From a checkpoint of a small transformer trained on Wikipedia.
Size: 13 layers, width 192, 3 heads of 64, MLP 640 GELU, vocabulary 4096, 5.95M parameters.
Architecture: LayerNorm before each block, learned positions, no biases in attention or MLP, tied embeddings.
Training: a variant of Muon for these matrices, 174M tokens.
MLP neurons of a small language model. Each row is named by its layer, matrix (up: input weights) and neuron, and shows model dimensions 16-143. Each number is 128 + 32 x the weight over its row's rms, rounded and kept within 0 to 255. Numbers have three digits each.
After each neuron's rows, "fires on" lists the tokens most often at its 100 highest values on Wikipedia text that the model never trained on.

L2.up107:114136093159140152117142120128100116138170162137122114099177104127133120152073158082093141128154107066148099159161096074109112150182090096142126111151134149125147098140117122190139151172106122202086103193087095168154148110125146084111177103113117187109046115049175118109104126096117127188100168083122074179120153127065120096124139158117102152169189116118163090127127079155186120115150
fires on: ".", "\"."

L3.up373:171083088112190149104099124114101130102108073128068138101156136128194110154133123032114082108202052117188141167111124106133078130088145100106150163087157092152140103131121165150157090081157175124095076143133098118097119146120136123154087144106135097129141129185152120112121092127092119083178053102083126076138079162129093141109099159167056116130113150143116133169152134112137109166176
fires on: "ast", "ight", "ä", " J", " And", "yn"

L4.up541:116144080105104129131127091162111176112132087065122170179166156146178159157104173085168073077153138179145125082069080137127165071201125170115101153151145125109070145126167106113136184136095159151120095132095088123150136111129093114090110136100147138192157132131164130167079121020118101143207096129144143134156078156112130109162141140128133122103171122113169076112123148086179151106133
fires on: " |", "s", "y", " that", "ly", " or"

L6.up19:115060079205126167061113163147101083108139142109061103121173143151093085111113118134100140142065106127185132163176167190095135129107195166064124156110156122109140092104095109185136157154188082077126094142107151135097122108145129153184140091095099092133070146152096119134103112097128195153162143119138132153127125158113114096107174154133131090123168125154163165108129047103143137128167
fires on: " m", " M", " pro", "o"

L4.up153:130117134151159155111108084095152117164168069117075128173074127133112156093093148165097116086072172084163081114092100125078098138120146124123128083160154143143151098132167063102144112201108111166143087182122127081174099125130143120140099110115103115149111140135080166150161145103178140139110123149145131071161180167131146161067156132189105162147138092195106126140157094154115079115125
fires on: " the", ":", "|", "ac", "ies"

L2.up438:144145104125099095209127150144150175144116170096080150072199143120097179134141148120119104144135154123174102118149073165115110119108149075069113130061128178041170147113130164080127131154158126168149159164114102109132110182138086138095167100159120136079100087136107099156075095131142109173157159170101189159132125178119112087087160134141142135119101119115125155141091125161137119137127
fires on: " they", " or", "\",", " rather", " They", " people"

L2.up138:193098079109091059135169099125140116150167164146180145128157142150188148138082177158090119093149126123116130115100149108103142110080130142087111157127123109125129082148116066080183075110136179092071138116112146111095122137100183165139200170175091141074136154101134141106098129082066097120059109120061121101138105142136109094154155137159197142110157107178130107185090153155091091156127
fires on: " c", " C"

L7.up188:142158148149072094143116149114174181144145094148110121139152102109152109175146100184116199125139116122152103143098131104129132147053149188134127150089153142107156141155168166079061114163140169137094106117149145075137081133158093138106143124164077116128182155108132122115112100137105085122136128095200126134125085122179098143109119154115093148140149095132110058110166069110158175084113
fires on: "m", " ", ",", "al", "udd", "j"

L6.up336:091130144135156101194175148129137125102111104110080117137105117150121137159128153129086121116107162165108093089152151162114121120203075071142065115157108112109184139118123154134126170111131132125090166062099166098077184120151133180109122074155154099148125102124093117080121101111121144101152106126186136070105131167135132088112138144082119134189118179175163100163100160094152090110173
fires on: "),", " the", " |", "As", ","

L4.up314:110062079152126107150160172110081178173175202159130077069083148136059133140122146110097161158150151127114123113158143157132113111135099164125127087105166092072124093133133129138148153211156087130111120116105130142161189161121200166124075063112156148138134121112165084109085109171115103163129150091140105153139153147082144150106141172141140195153124151118142084114110141174090097089142
fires on: " un", "19", " Un", "198"

L4.up441:112069126108137128091118130185195157134117103085124087089117135148068145070141163138110108118133173097136131095140140197143197081125196184153125099068079078161154148121091121116108128107128037149154127119105105126130165126114157133130121167137076137162115117112143102131104140130142139154107132180178134099138119143095076122132140157122145141146104135090122047141048097074168152137063
fires on: " Vol", " special", " Hol", " hig", " Top", " spec"

L6.up538:131188121125132166128152137114114106106157153098112089141148091079141134124183104093171162159150203124131127065103146112144100168137079203114153137194139098152125115143084136106213114109151100138070089129079148134138099174096132126133131104087192104131121153154174089100127162115136176125107090071106143078182112086096115112176163136150141175109146130074152138118151055144116110072105
fires on: " t", "ro", "ol", "re", "l"

L2.up461:098100082164117097095192119139101146107128143145149096150086197120133145126122121091090192097145178112121151137125116130107121120144130132135083145069185148104171138106162073226146163164110124080096061132154135151116117171130123101187126134147133183095063117128112073093128148111152119197119099142092102085139095147101092070117144154101110129170155114082124127121106116147113117107107
fires on: ":", ".", "=="

L7.up474:069135115093125171102112139155065105092136074106097071142105111102115125117160147115124113184116159151168090136126112086086051129134080133183169153125115198110155132155130127128139154150144154132118124115090131128141120095135194139204125111141169142063109114152095062104136136117134156114119210144160103117077114132096128110145128138147139162118094129143171159137213165222097079111156
fires on: " un", " trans", " War", " ship", " pur"

L3.up206:176125113129128069126121150174176137186132134157139150096165126120098046203140122081138147133090172133104070131167109103118142127052132168094104080154116157110177171158118107171167118074130134127096133125138152100058136104145136093143143145107130150142081132108102143174128168101139146142112095129119173120095119159134082114173115176153124123136131108115173126106142111127152162051197
fires on: " f", " g", " s", " t", " pl"

L3.up51:157093094140137143144144129117063140115131177120157114073182047104127142075106152121117125176193118068115104136109142144123080136124095152109139131096124176133132097100122096120180122103114187106124131124128154159143157130103128129098113158116112127108153148179123161148071151119136082130140055078095146107092106201157152080051169125144171144114117136155080146134135127173047161120175
fires on: "n", " c", "ech"

L2.up533:124138128106119119121153052110070102102072100083124133163164151069127162122081152112161193084159083068139106087158124126067124123125162143113097079144186093196119094164090084209139094197127051120156111134122130132148126109161080112130154070120155117148105089114154159093159110143124187120101100090134085078151174138117151127149148174107125134161159149096044106180130130163129083118066
fires on: ":"

L4.up30:137125082110120123100127109071093110160139074143125201091103120152124154090098181093065155155144110142125127179214130165128088146103139144111143178072094148134171117122191145177104161155080065200171104161136069113141130119070100153124175074154104146118129112182153134156064125095106163118107094160099137139141103143171143134126111095105109096125113147135090162179131144105136142120140
fires on: ",", ":"

L6.up309:156134132154074133147117074115103164109134157152130127109149158151199069140102152119127174194150204130090097105118103121120161153136144139172151135093098096174125165125142100110205143091109170052135110140105148142157147213096140108185134136084143133125105161136140091113120150117059136117124077087158111176166103125103107177174171138126103139123158134123118105150118093063144080105111
fires on: "l", "el", "ol", "al", "or"

L7.up576:093135162068089165094136102137145158136099138074087193131116137104175167098116127082132143094130164130160128096136084159038142091114164089152111141095163143115114098088183112205060093173079150182150135072129091126043125102132088134182106091066176100159135141178182092118132111112124158165121106111112138124152101157105121167152158165126076125168138175114136193137112151078143118126190
fires on: " |", ":", "\n", " same", "):", "y"

L4.up450:127090139133091132085144121098107162139093129101169156133137152145120160150150064107152143180170077105170132116062103103135125159081157184105135087096114180135164123099132147142088182118114109147093087162111171098140133184098151113158134081182131183157102151107139094117124097140116205154080085117151093139120131099174159105159055151146109137135146196181157107161131118140103117055091
fires on: " to", " in", " into", ":"

L2.up211:124130161149122070181132178118148124128119122100142158121157122071122172122192187151109125084134126131164089123111170160083137151140121126181086069092155116083150162096100118124046144187148151075090162082071152105054160079139134105155135100111109171106094097164166118095038111132098144155118179121174131199155134143154129118105139131095136118107153140133115137132071070142153079118101
fires on: " than", " not", " sugg", " Ab"

L2.up503:199176136105133135126100201156153124151107124102084131188135088091117156171108097143131112091187114124169074134183078128151095125150148142078080161116133132095133092175173085126140109128168128112166166116111055117135094186131147124099145091168136121217146131097150099145149159135117120132154125152121127089127137118175133103141176078169092066169161078128135085107139164145117160100165
fires on: " l", " can", " it", " be", " qu", " would"

L3.up403:101113144136134122087137181100173198057062124138155148143132130099110074177150118167112138134074129091121133168146098146102125147141122181169158158108101152122157118141148050097137178120178138116191080098129153136105158080223134161176125115129066131130079083124083187103090157087143094134152143116130135094160098114126134154174145160140049158088128127107063120117150096188157110122098
fires on: ","

L2.up288:092113094131122120143083151173141123123079193100159128144176119110142135129118157150173175133143135133121119115156130119171123189139130160119116074156173127122136155194091044132145105116193156112111177111096170068118128129066101074112144169177103148124075111131156125133138108092045082104122132091146118108153135117162089145148088147132184181101089130111138121094141135157092140114192
fires on: " s", " t"

L4.up510:142081185098102108132137143156156142131176155167099132104186173109133149114074115114082102133180141134121110155126121143096035164066153100119123163122145162109181164160118084180063117123183145146098149138132112164155105109127185091167145135124111134116161144129113095120077119115118109126059189081061180145093123084081108093097128168140190110128093148152137155183133134132108125131124
fires on: " c"

L4.up280:162135140122132164181134062109142103175190139150133103100148122150097078068164147081115156156132119134107138211152111141125094066115125126113149098161142057069139090186096142104098166130097113155162153137139115113110088124122156154098221113144122110201161159145101135092101165088123120147110177094058098146133099148105185128187119077108068154153127106125089140141116087138091130099116
fires on: " day", "our", "ure", "ife", " week", "oy"

L4.up189:097104119074066111118129118098093136147154181112185158126111109148131211136135119093142154122120119159057159100134070192110143150136141124137168154155129092138190124109144110197059154113112135153084092104092143123117157109120138071214137142109144183131077147159108102128094167139120179199094129147076153111107147154194134150128143109095110127080105211085141157144162155122127165077103
fires on: "\n", ":", " |"

L2.up425:118069082121128165079166125123123136147177091095131149130121119177102155101167143119136159105133157143131120154091034095143088160133109138143166115132150098103108102068187039127138165134101128159118125177138105133124149122124124103148183163150136072163113123095171140132086111148194122146097100123151108134114145104079113133120134209170148207137112141108165089075165144188146096103082
fires on: "ct", ".", " rank", " Ag", " leg", " Leg"

L5.up355:142087118104121171161099124120129109165099148127125156125163114177136164144141133174095133113091109026098126114116126158135152114108151173119180141133085141120210119101154089168147111142197084069080102113132149141140127075173157090084149092094106120198120184159073117155141139094131185124124108175117146140086139148149088111141154204131151115128080167096091094104099092148124093111128
fires on: "m", " M", " m"

L3.up428:084139140139136144153115114163145170119109132122087128138135158146110148131115143105108163083100147084126105075110093141125121120134171109112065103198080121150111047166124180158129067151105129045146134167114137161114130123114091063120143086097108124106176111157073143160187093045107087177162154132111138097127122147083131116101135201117109152122171139162088103205127101141073132122172
fires on: ":", " -", "):", " –"

L3.up452:181164092073097150120209190128122157079092150130150151137094093136101106145116178083154168107136086088119088105115117038119106131128164119171095082162164127160149098170156123161154080128102114081092061116140096165132199121166096140147138122149153090114097090143182132105070113146127136171120112132119126169143148128143128151124132145146122135179162120104112081128145100152164154063145
fires on: ":", " p", " red", "ond", " gr", " ch"

L2.up629:152095113106130113097088095153132150133131154056130149213197107112162223143093138142146125080140103118077105056129149100165161158145150071141178109118147095124153140136098087135180095112163104106213128129128129116126109165132194151178136143144082098116157133125138134142141163122118084103074104136138170135105117064151086082169145116126083082117100087133131145142107184080116156104096
fires on: " re", "|", " l", " qu"

L6.up439:205176114164058124092096096137087105117116101164134189183128139122084117149144081136100122067139145137098150142099093100148141102094091118112109101143114099087115154148238145109122156133093162115154117117146113096165112142107154123139103136032164117123143189122181167187118160139163139119129114136113114156165118104137125162180112153143089126120124144050148095102140147079158075093153
fires on: ".", "s", "al", "6", "-", "ly"

L5.up418:174138130105128110122148147180114077145127156108084128071148162102119187134096126175185177095104112122115108096098158127112156128156080138155093147174116088145205123093123128150132111184142084134147130157132185117074124178110113091230107109091176118160077124184198130129107163113143104171143155132100175152111128095083082063132184126081086116091169149067132108127129169158137158094092
fires on: " |", "th", ";", " any", " place"

L7.up471:074051144134129059156162157134125146120175109143181172142124112141084091104141141123124146129107079169167042116152143125120155129122213113137097074188148135187143133089083077112123182071151167111132137162141151094127153155156190126121142105107152085146121105128095114082127098094133109112191156133124148140085129194117130101109127098145179175105129134093163057109093176180202145078159
fires on: ":", " of", " the", " |"

L2.up155:163128110131177148167144129105175163090125206116096135162176163162075157101163138091194138184099092141138114130147084138123122147148124106121168116142127087045097111136160154098154148138134064097115100118068092100127173139101112132150166133132086142132130140166105105143083140136113153135031076098084173170099065112070123114083134086143120183141117130148155145105167141164082111078144
fires on: "if", "ff", "af", "f"

L5.up46:105094076137129104150151203103133165162065109097146201116082135117039131128116148063093103144148115162151139150178158132123092120107119163125080138113118077137175149163102051108166130182131046149146117140126121173108153092120110091085145113088166093121136082157124124089112112190143167163121122205155065125124112166144123136115104131113224132134148153129126109142083150153137080087098
fires on: ",", " Vol"